From a checkpoint of a small transformer trained on Wikipedia.
Size: width 320, 5 heads of 64, MLP 832 SwiGLU.
Architecture: RMSNorm before each block, rotary positions, no biases in attention or MLP, untied embeddings.
MLP neurons of a small language model. Each row is named by its layer, matrix (gate and up: input weights) and neuron, and shows model dimensions 208-271. Each number is 128 + 32 x the weight over its row's rms, rounded and kept within 0 to 255. A neuron's up and down rows have the sign that makes its largest values positive.
A block is one neuron, or neurons of one layer that tend to fire together. After each block is what it responds to, as a language model described it from the Wikipedia text at the highest values.

L2.gate3 [155 157  93 122 105 166 106 143 212  76 128 156 157 139 110  75 127 146 142  88  90 133 127  56 131  98 120 232 132 120 139 130 132 157  77 103 127 149 123 182 153  54 146 115 119 152 137 150  89 109 144  89  72 212 125 150 140 112 123  95 171 101 137  85]
L2.up3 [130 168 191 131 112 131 162 181 128 115 137 140 108 201 138  78 175  92  93 134  97 107 153 114  88 117 101 138 144 182 111 124 123 172 116 134 152 148 138 145 133 143  75 124 121 159 134 120 139 146 145 188 155 114  85 157 162  99  96 149 154 153 138 176]
L2.gate13 [136 140 129 106 111 122 158 126 214 107 148 137 127  98 143 113 167 123 160 178 132 181 136 195  98 103  47 119 137 111  86 152 167 141 150  95 106 122  95 147  99 122 124 152 135  64 150  90 178  37  96 134 154 144 136 190 129 118 108 122 168 129 113 121]
L2.up13 [168  93 148  29 138 121 180 125 125 118 130 109 140  63 124 104 104 178 126 123 124 155 150 169 124  58  52 111 109 144 139  95 125  74  94 125  49 139 129 146 105 170  86 150 115 120 140  80 101 124 123 131 110 194  98 132 119 130 136 101 154 120 118  62]
L2.gate63 [170 128 158 145 120  83 151 114  49  78 123 192 118 147 157 109 153 103 113 109 166 197 124 123 116 112 152 137 110  85 133 132  79 105 139 134 124 111  38 121 125 157  49 175 104 114  81  75 140 141 151 111 166 161 132 140 155 130 140 179  84 156 116 114]
L2.up63 [127  95  94  99  80 124 123 134  96  81 110  97  94 114 137 120 158 182 166 116 166 178 109 105  97 132 112 169  94 165 108 214 146 171 110 154 116 134 133 201  65  86  98  93 111 163 132 160  98 149 110  76 128 133 112 124  74  82 144 101 124 147 142 126]
L2.gate73 [104 157 144 165 144 131 168 136 116 136 178 123 124 148 175 122 106 127 174 143 152 217 190 116  77 142 157 119 137 175 134 136  79  26 188 143  90 166 166 144 186 130 103 182 189 133 117 106 138 138  92 136  83 126 166 152 113 134  78 128  95 158 119  84]
L2.up73 [139 100  95 157 127 145 132 119 101 145 143 142 108 122 154 108 170  89 129 128 104 144 100 150 147 110 109 139  60 144 157 157 123 137 157  83 134  81 104 144 161  98 111  50 125 167  76 148 159 117 117 114 100 130 148 130 122 148 134  99 161 166 139 114]
L2.gate83 [150 152 155  97 162 149 144 130 105 125 130 101 182 167 147  72 125  64 165 165 188 133 118 132 119 172 142 109 145 106 107  86 182 125 106 154 168  63 133 138  37  60 108 107  85 120 166  44 202 136 135  80 151 205  98 179 129 148  83 100 128 101 119 134]
L2.up83 [ 75 106 179 145 143 135 128  65 199 179  79 116 148 141 126 101 139 168 111 100 177 120 120 119 114  98 127  81 111 120 137 157 166 126 128 160 109 128 132 123 113 116 163 143 106 177 123 161 144  59 149 173 111  52 153 158 133 177 109 101 105 119 134 144]
L2.gate128 [202 164 133 199  55 132 106  81 152  62 170  63 118 150 128 152 187 108 141 150 123 146  99 153  88 142 127 129  87 142 135 169 103 138 148  74 130 126 136 135 146  89  75 150 115 135 140 207 111  28 114  69  75 140 170 151 163  73 144 133 119 120 129 100]
L2.up128 [178 114 120 172 113 183 189 128 140 119 148 165  84 135 119 136 219  99 138 123 129 197 121 126 102 112 160 104 145 163 108 169 141 105 112 122 101 149 126 104 180 109 118 121 152 140 142 172 144 164 104 132  81 139 175 138 102 149 150 147 221 153 125 123]
L2.gate136 [182 132 139 137 127 157  18  89 185 103 159 192 104 170 149 114 165 166  77 104  89 184 144 115  99 135 137 121 117 155 141 152 167 146 154  93 153  98 155 163 152 137  92 111 140 100 105  98 138 137 103 179 152 153 186 134  68 138 113 145 158  59 152 115]
L2.up136 [ 71 153  87  99 172 123 155 130 142 101 139 132 159 134 150 132 143  76 121  49 103 141  94 105 110  73 122  89 121  72  84  95  81  87 136 107  46 122 119 190  81 163 143 138 135 106  80 118 157 109 109 148 147  55 154 152 167 159 108 141 108 120 123  70]
L2.gate146 [164 133 126 137 155 136 136  81  75  85 112 149 102 168 179 132 111  89 137 135 117 130 140 157 155 118 202  74 123 109  88 100 153 148 134 143 163  80 131 127  98 119 131 137 143 105 133  91 171 129 140 166 183 173 105 145 128 107 156 143 126  85 119 169]
L2.up146 [114 109 113 121 134 196 123 145 172 126  96 105 136  70 147 123 113 116 110  89 128 121 162 148  91 126 146 112 145  95 103 130  96 145  68 143 119 125 109 146 139 124 136 167 129 153  38 143 139 111 152 150  66  85  99 133  78 156  94 187 103  92 150 125]
L2.gate244 [ 82 195 150 133 163 141 168 161  92 120 103 112 159 148 119 126 119 105 121 107  82 174 155  70 162 122 133 129  86 119 113 135 126 135 111  80 159 116  54 152 129  70 122 130 121 152 140 110 163  64 130 105  93 113  80 155 130 110 173 159 143 105 134 124]
L2.up244 [148 100  60 134 156 105 113 111 118 189  87 151 139 115 105 126 120 155 121 163 183  64 132 140 119 147  93  80 139  89 117 101 138 102 150 145 129 146 168 163  75 129 105 190 133 153  69 159 118 105  98 115 166  82 143 146 138 101 105 140 202 195 144  95]
L2.gate308 [134  80 134 121 131  85  87 136 128  72  84 129 125 103 142 111 186 143 149  83 130 222  77  87  70 127  93 168 114 143 108 185 141 187 120 119  90 144 140 156 137  62 102 129 153 143 100 156 133  44 128 119 106 106 125 176 193 116 119 141  41 173 143 105]
L2.up308 [ 93 106 146 154 105 151 115  96 132 127 124 129 117 129 152  67 155 100 149  90 126 135  82 152 130 143 116 109  83 169  84 178 137 193 152 137 136 133 152 114 121  91 145 136  78 126 129 118 114 149 193 196 156 145 149 199 144 111 119 112  83 137 129 141]
L2.gate332 [127 129 147 136 111 139 108 184 132 114 115 170 174 118 142  55 136  83 117 152 113 126 175 120 123 100 118 149 137 127  92 145 148 168  87 129 107 168 126 121 151 145  99 156 164 114 108 113 143 147 111 118 132  19 125 118  85  88 118 150 176 169 128 170]
L2.up332 [141 145 135 127 162 138  99 138 114 135 143 139 155 114 131  83 117 109 145  85 142 140 101 120 152  67 107 142  79 130 115 195 140 128 180  77 128 149  93 138 151 108 142 174 144 202 170 100 135 109 119 114 141 115 155 123 160 124 181 144 178 102 135 147]
L2.gate557 [119 172 178 126 130 181 176 129 139 146 125  89  77 130 101  96 127 146 179 141 202 148 103 118  37 164 120 142  94 171 128 131  99 115 119 129 157  69 119 167 131 122 144  87 157 108 135 181 126  68 139 153 109 119  56 125  88 118 162 145 154  49 140 109]
L2.up557 [194 144 124  87 123 131 120 142 185 167  98  68 119 116  82 166 116 200 113 112 121  80  91  95 148  92 117  97 105 126 119 134 114 127 175  96 108  96 127 159 170 100  88  87  87 157  94 108 200  73 101 134 137 110 151 174 120 223  98 178 163 137 148 126]
L2.gate634 [ 91 111 155 143 133  93 127 158 120  90 145 117 152 104 159 133 143 147 110  79  71 129 122 104  73  84 116 173 118 151 123 139  69  80 101  71 174  82 161 154  76  91  99 192 145 146  95 125 143 138  66 141 110 161  89 139 116 124 168 120 182 140 146 151]
L2.up634 [115 186 117  83 141 141 151 100  85 103 123  85 153 119 113 106 135 124 105  97 183  77 155 161 132 100 109  89 117 131 133 162 164 108 152 141  93 154 159 155 127 120  98 120 111 177 118 143 160 165 164 120 139  78 128 111 123 180 126 117 132 170 136 114]
L2.gate666 [ 83  66 120 150  74  81 200 162 117  67 144 128 126 128 103 128 139 163 166  74  93 164 128 141  54 130 149 118 119 148 122 189 202 117  42  86 145 115 176  74 150 130 164 136 182 114 110 156 130 169 140 139  93 179 119 140 100 121 102 133 154 154 113  88]
L2.up666 [130 112 143 135 140 121 141 166 116 119  96 128 117 107 192  84 152 181 154 106 170 144 161 125 144 120  99 111 199 181 125 132 151 109 117  96 134 120 191 166 201 155 124 116  51 202 127  91  94 104 127 158 130 147  89 111 139 143 122  97 154 108 136 155]
L2.gate701 [144 163 115 132 117 132 166 115 122 129 101  69 113 121 104 149  80 100 137 130  86 193  96 101 133 166 146 178 143 164 151 156 178 166 163 107  94 124 126 129 143 111  82 118 135 110 124  87 185 140 136  95 103 130  84 166 141 156 102 136 132 105  92 158]
L2.up701 [101 159 135 128 111  89 142 111 127 144 116 111 157  99 158 187 121  86 113 137  94 139  94 169 139 108 161 149 122 190 138  93 119 134 182 115 153  80 155  94 162 113  67 124 108 128 105 108 155 152  96 139 132 148 113 149 123 170  57 111 114 106 165 144]
L2.gate754 [121 105  48 155 116 134  97 168 104 114 125 148 110 130 138  60 155 113 163  94 167 132 167 149  87 160 110 151  72 111 138 141 100  40 116 142 136 188 182 123 104  69 100 107  27 126 170 117 188  41 122 139  63 147  65 148 195 126 166 116  95  83 138 135]
L2.up754 [ 87 132 121 145 188 137  83 160 120 131 133  94 160 190 106 116 133 167 152 120 148 141 156 196  64 174 163 103 113 152 148 144 103 121 105 143 126 121 152 109 138  75 143 166 114 119 148 113  96 115 154 170 124 102 131  95 114 131 103 138 108 166 123  94]
Split-word inflection suffixes

L7.gate184 [145 136 143 142 161 137  85  96 150 129 231 149 107 118 160  90 146  79 193 156 112 116 140 147 188 115 200 102 118 127 117 158 140 137 187 131 103 153 179  88  96  75 151 127  88 118 135 124 163 130 113 107 171 114 101  94 146 111 122 144 111 115 119 126]
L7.up184 [154 148 133 134 139 153 139  47 114 152 184  97 155  84 153 137 119 133 149 112 148 210 171 111 109 152 151 141 112 142  94 116  76 151 136  67 109 163 197 114 118  82 152 111 143 147 142 120 116  93  97 107 160  91 118  81 139 132 125 156 150 120 138 154]
L7.gate450 [118 122  35 130 171 175 103 158 139 137 119  69 110 168 109 176 113  92 118 171 112  48 107 138 175 121 183 128 103  96 101 102  96 180  98 101 109 104 174 119 127 163 179 138  90 133 133 145 118  73 184 104 133 116  82 169 156  96 151 132 121 148 107 166]
L7.up450 [ 80 156 145 128 166 113 122 141 116 124  46 200 154 126 161 123 120 125 154 122 127 174 122 150  93 141 112  78 136 150  86 179 147 113 130 129 161 189 190 157 119  91 209 127 114 153  70 146 103  96  87 118 193  99 141  89  80  65 118 215 150 157 147 109]
L7.gate604 [191  85  80 162  76 172 133 153 144 136 145 137 119 146 145  79 136  72 159 149 151 130 141  93 129 143  99 121 119 125  79 130 151  85 167 142 154 122 131 139  84 155 182 159 129 148 106 160 185 173 113 140 116 139 166 212 204 105  77 164 111 203 100 138]
L7.up604 [147  97 178 122 102  97 130 114 104 106  94 104  77 170  95 116 136 122 182 159 152 154 140 113 135  85 170 107 117 157 132 123 120  95 153  48  94 123 130 102 109  97 150  73 103 132  93  86 226 137 120  99 121 102 142 119 109 190 160 129 130 174 154 120]
L7.gate806 [105 136  86 172  60 134 143 121 157 133 171 143 137 128  68 139 120 182 164 118  96 142 115 133  97 118 121  96 133 174 192 119 111  93 123  66 107 161 109 149 139 134  93 127 160 134 123 123 171 131 141 121 112 143 151 106  86 164 151 151 162  84  92 139]
L7.up806 [120  90 118  85 147 149 151 102 110 138 133  53 141 147 124 134  95 165 162 134  88 159 154 104 160 120  99 134 114 141 154  65 130 120 115 122 135 129 163 116 152  98 147 119  57  54 177 117  96 132 109  92 102 110 121 152 100 115 146 146 154  71 126 204]
Noun plural suffixes

L7.gate209 [150 189 148 139  94 150 147 131 104  94 144 136  71 158 107 102  91 111 150  83 161 104 124 119  90  91 110 113 107 130 116 139 127 181 155  77 124 152 128 127  69  82 121 128  88 122 126 153 112 123 170  88  87 159 130 132  94  77 167 108  99 132 111 138]
L7.up209 [111 113  85 113 164 122 151 158 101 108 160 125 121 143  83 153  77 139  88 154 139 101 127 116  99 133 144 161 115 102 151 147 115 136 151  61 108 136 146 136 172 121 151 147 156 115 109 116 167 100  83 102 160 140 169 130 186 107 152 102 112 143 132 139]
L7.gate472 [182 185 107 126  61 190 149 124  84  92 137 176 105 118  72  56 103  86 120 134 140 145 196 123 130 113 112 107 144 113  88 169 148 144 112 141 167 117 122 171  99 182 108 167 130 138 131 106 166  41 199  25 156 151 144 128 135 119 113 141 139 116  85 130]
L7.up472 [139 105  76 143 128 170 147 133 138 127  65 157  64  97 108 140  95 104 180 142 120 129 152 120 141 102 130 184 129 196 119 138  84  76 127  91 124 116  54 185 130 137 164  61 121 140  89 130 113 108 163 106 120 127 155 122 104 124 157 118 105 133  84  75]
L7.gate761 [177 129 172 173 108 145 145 136 122 132 152 103 142  91 111  91  55 178 129 107 123 186 204 165 100 148 119 127 133 164 156 159 100  61 104 107 124 161 130 112 113 204 124 117 114  88 165  98 116 138 128 148 122 154 101 153 168 129 176 119 118  70  80 181]
L7.up761 [161 194 142 113 131 155 109  97 124 172 152 130 146 150 122 138 179 103 132 126  76 163  73 120 202 107  91  70 125  82 149 140 177 116 183 100 101 144 142 134 107 112 131 132 103  98 104  95 204 145 131 123 145 145 209  77 124  87 135 148 139 142 150 157]
L7.gate779 [138 110  73 118 105 112 128 167 107 124  89 134 160 140 114  34 107 163 118 178 116 142 151 107  98 113 162 132 135 133 160 157 143 143 138 145 128 125 186 134  94 133 101 159 138 164 205 163 139 166 173 138 191  96 123 138 123 164 132 150 146  91  88 200]
L7.up779 [144 135  89 175 136 171  81 103  74 179 157 130 125 147 163  92  86 159 173 132 157 121 146 119 177  76 118 123 118  97 161 156 130 108 142 125  86 144 108 130 116 166 175  97  93  80 139 146 121 116 170 118 125 124 184 142  39 141 172  85 110 108 134 143]
Before a value or date

L2.gate7 [ 90 161 115 148 156 127 117 138 123 160 185  92 109 184 147 137 105  88 129 120 175 142 111 117 116 141  83  96 113 122 121 144 122 122  69  90 112 131 126 165 123 118 108 143  90 145 163 117 175 137  67 120 136 146  97 201 127 167 126  90 141 166 107  92]
L2.up7 [112 111 126 165 148 147 154  92 114 165 122  69 182 138 153 118 105 132 145  85 131 153 158 101 142 123 160 174 108 116 121  69  48 145 114 124 142 123  84 124 150 162 153 144 158 174 129 142 151 118 119 201  68 170 142 129  81 108  81  83 102  91 101 161]
L2.gate50 [150 112  95 160 101  86  50 128 116 102  93 144 139 134 124  89 132 116  93  66  96 169 124  98 139 107 121 130 124 162 114 140 141  74 159 127 103 189 140  90 122 124 144 157  78 135 137 174  74 101  82  91  94 106  69 171 156  97  97 170 167 156  94 164]
L2.up50 [138 124 113 157 122 146 126 122 144 204  73  75 173 126  71 158  98 172 115  74 171 136 120 131 170  98  99 198  98 170 174 143  90 181 123  77 114  88 119 163  86  89 110 102 137 179  95  98 125 122 194 127 101 112 124 110 111 191 161 170 136 129 144 138]
L2.gate155 [109 133  84  91 151 150  99 171 100  73 142 170 184  71 119 141 185 101 122  93  80 176 165  50 100 169 158 156 173 161  95 142 189 124  99 118 103  86 109 165 164 175 153 138  86 114  87 118 148 136 124 102  72 177 126 158 115 123 147 148 148 124  94  83]
L2.up155 [140 153 120 123 128 122 113 132 127  75 133 114 192 110 101 173 110 149 157  65 128 145 158 146 185 127 179 134 147 121  48 167 110 119 139 109 162 169  85 135 150 135 127 165 142 114 108  50 175  89  63 158 119 131 150  83  74 159 116 131 154 103 110 150]
L2.gate166 [106  74 142 137 180 117 105  17  78 160 124 132 145 105 128 134 168 144 131 160 103 205 117  77 165 160 113 149 153 146 101 134 154 122 106 132 121 138  88 135 121  60 123 118 148 105 171 107 119 108 132  87 149 147 105 142 121 178 204 150 133 159 123  94]
L2.up166 [110  86  56 179 118 125 107 112 146 169 148 196  92  69  79 103 102 112 113 114 146 165  73 137  99 147  95 128 129 140 121 158 109 128 161 127 153 133 164 141 154 102 134 117 171  82 164 119  73 130 106 117 186 118 192 168 168  95 117 160 216 147 129  75]
L2.gate233 [139 151  92 172  74 100 166 163  91 143 120 159  71  90 144 157 126 112 131  46 137 133 167 185  28 145 137 128  68 152 183 146  96  71 169 116 124 144 148 155 116 117 104 100  53 123 130 106 148 149 127 115 105 151 120 130 101 150  80 117 123 137 100 101]
L2.up233 [ 95 193 154 151 154 146  89  60 136 154 177  97  90  72 124 146 125 153 141 187  93 119 167 131 119  81 152 174 129 143 117  97 126 115  84 123 159 145 152 144 168 123 138 160 125 154 111 157  92  85 118  85 115 124 151 190 135 102 135 106 118 157 103 142]
L2.gate286 [135 100  96 142 202 135 124  84  96 136 125  93  79 125 135 135  88  91 146 111 139 130  99 110 107 115 125 190  95 114 140 129 119 144 120  77 146 125 120 117  61 121 125 123  83 114 118  61 170 153 159  51 182 170 149 120 132 141 106 106  90 155  94  75]
L2.up286 [146 144 148  94 148  92 169 153 156 149  63 145 154 132 129  98 207 137 115  73 151 104 130 103  62 102 135 145 139 160 120 127 147 142 148 178 131 150 107 161 141 132 109 125 120 158 190  83 139  98 151 169 152 164  80  88 107 140 156 164 123 134 137  73]
L2.gate288 [148 147 101 111 136 117 147 178 122  83 144  71  90 148 138 136 142  69  96 126 148 179 150 122 119 119 115  57 116 142 123 129 121 123  81 142 125  78 123 153  69 185 114 170 108 107 137 147 160  84 136 116 102 189  64 112 117 139 130 146 164  52 119 150]
L2.up288 [146  81 102 124 157 104  46 194 116 132 205 109 121 122 131 136  92 128 121  88 159 153 192 122 120 124 134 106 141 130 153  89  79 104  58  96 150 108 123  94  99  71 166 100 107 156 152  99  93 211 100  65 140 100 171 138 100 170 179  85 152 173 129  89]
L2.gate293 [183 147 155 121 140 154 147 137 167  75 152 137 163 146 134 122 121 124 132 104 120  83  94  43 150 123 112 178 103  50 142 111 148 139 111 128 156 123 171 134 107  89 126 120 160 127 120 121  84 172 126  96 103  99 113 108 164 109 110 179  81 146 123  76]
L2.up293 [159 132 105 152 172 170 134 125 108 109 124 177 135 117 115 120 156 153 103 111  61 135  99 104 149 129 112 110 100  98  75 135 125 127 125 121 133 120 120 107 131 132 118 135  92 121 130 123 114  69 122 108 123 110 149 119 145 133 139 113 127 140 109 173]
L2.gate393 [120 139 116 120 119 104  79 119 123  76 116 130 117 118  82 118 161 118 163 115 107 121 190  89 114 114 186 119 196 132 135 152 118 139 104 162 166 112 124 165 176 140 145 140 175 112 139 127 102  66 101 130  84  87 172 111 127 111 113 180 144  73 122  76]
L2.up393 [ 99 114 141 112 113  96 140 127 105 120 165 147 108 131 128 181 161 134  81 150  84 158 138 127 110 140  94 170  95 111 136 159 135 134 123 135 174 132 160 129 135  93  96 176 123 161 157 124 108 142 116 157  84 142 183 134  99  94 131 102 126 107 123 111]
L2.gate443 [118 137 140 120 147 122  83 121 130  79  27 150 152 124  99  83 110 206  86 126 119 170 133 115 128  96 100 180 219 176 119 117 156  77 166 159 122 164 130  83 107 115 126 123 125 163  99 152 175  85 128 130  85 133 128 111 129 119 146 113 129  95 114 150]
L2.up443 [149 146  87 118 138  96 116 153 131 143 110 113 134 127  63 105 116 144 161 106 154 119 178  63 129 162 115 105 237 111 154 111 119 113 122 130  94  99 103 124  94 119 124 184 134 185 119 107  89 154  97  98 134 106 154 120 146  69 154 195 103 194 132 100]
L2.gate506 [128 151 109 125 147 137 100 181  70 163  84 114 113 119  75 106 105 204  99  92 121 135 175 141 139 167 121 149  81 150 136 120 155 105 189 125 148  97 113 141 144 102 110 192 130 135  93 122  67 164 138  71 125 168 135 134 118 144  77 117 103  98  79 153]
L2.up506 [141 152  71  91 149 165 179 158 145 169 150  98  94  85  82 149 142 111 103 147 165  99 139  70 136 150 146 158 113 187  99 126  72  92 122 126  85 118  74 150  70 145 101 124  67 121 144  97 146 179 116 124 130 112 178 105  89 141 197 104 108 135  93  73]
L2.gate631 [ 92 147  68 141 106  50  86 110  95 108 104 158 133 143 197 130 135  71 102  98 131 136 146  86  96 109 121 111  98 126  78 138 105 134 158 168 149  93 147 136 134  71 131 122 141 153 111  73 148 114 122 114 137 118 138 145 195 162 193 154 153 146 114 150]
L2.up631 [142 135 185  61 110 153 100 101 161 182 108 107 186  83 113 121  91 190 135 134 156 106 146 129 125 139  89 119 190 142 147 112 105 104 109 133  49 164  95 172 112 155 174 131 159 155 101 146 115  76 112 108 109 109  79 122 101 145 104 124 141 162 138 131]
L2.gate720 [134 126  79  80 144 114 104  80 161 174 146 134 112 135 153 120 150 134 106 160  89 172 134 127 119 181 118 109 133 104 156 109 163 183  87 112 104 161 107 103 112  77 123 126  91 140 169 117 139  93 122 151  89 135 174 129 159 141 151 111  70  68 107 100]
L2.up720 [ 98 133  90 125 129  75 136 116 114 110 148 138  87 162 124 101 180 189 152 147 119 118  85 140 180 106 171 136  88  32 139 159 131 134 129 144 107 195  90 129 114 127 110  78  68  71 195 101  90 143 131 119 136 132 131 169 110  88 145 135 106 139 113  81]
L2.gate796 [127 111 124  96 121 131 214 161  85 155 147 120  55 127  36 151 143 194 148 153  68 148 140 134  81 103 163 142  68 149 150 147 109 103 157 157 100 176 130 128 122  90  62 142 116 131 159  92 132  47  74 114 130 161 110 153 183 131 102  65 112 133 112 109]
L2.up796 [159 120 165 101 149  91  70  88 122 182 140 152 114 168  95 174 122 121 139 148 214 140 116 110 131 160 114 117  92 187  82 198 115  97 141  50 142  88 111 147 171 146 118 100 146 128 110 115 146 160 113 131 182 142 153 132 139 214 148 119 147 147 115 134]
L2.gate804 [109 160  95 163 100  56 134 113 112 150  82 135 129 101 147 115  93 106 108 113 134 127  68 170 132 120 136 114  73 151 129 137 147  91  66 132 142 120 109 130  61 152  81 170  86 139  67 143 103 168 162  96 178 118  60 114 131 128  60  56 149 209 115 141]
L2.up804 [170  88 130  60 117 113  72  89  95 153 144  45 164 164 129 183  56 146 104 102 114  70 152 133 142 180 101  76 188 111  97  91  90 192 143 132 136 146  83 154 172 172 141 154 103 107 172 138 177 157 200 120 179  88 168 145 110 141  96 175  60 118 121 135]
L2.gate809 [118 126 118 121 130  75  92 172  80 148 147  93 102 113 111  90 113  92 140  68 119 193 145 140  67 114  71 155 118 148 109 119 133 122 183 102  97 102 101 115 107 129  93  88 105 158 158  76 115  63  91 140 127 154 131 121  71 162 156 102 118  95  87 169]
L2.up809 [116  96  92 114  68 132 120 112 134 112 140 187  99  85 113 109  95 116 182  60 180 112 130 132 177 168 108 104 177 133  75 130  88 121 136  96 106 144 107 126 161  66 134  70 122 110  87 114 153 132 154  93 105 125 155 129 108 149 143 155  76 148 140  75]
Mid-word pieces, dates after on

L4.gate171 [122 128 134 120 138 156 166  95 162 161 105 135 104  91  92 133 157 132  61 142 172 201 154 157 130 100  61 122  81 140 147 190 127 133 119 102 161 134  99 119 139 112 132 169 100  65 138 128  70 125 132 117 166 125 148 109 157 105 161 128  32  95 113 148]
L4.up171 [179 113 150  94 117 140 128 143 166  87 176  91 136  98  82 124 185 188 116 116 144 147 148  64 159  80 121  37 107 132  85 150  95  80 115 131  98 160 145 136  84  77 114 111 133 127 161 122 142 123  92 137  94  94 110 117 153 121 183 132  82 132 133 143]
Mid-word name fragments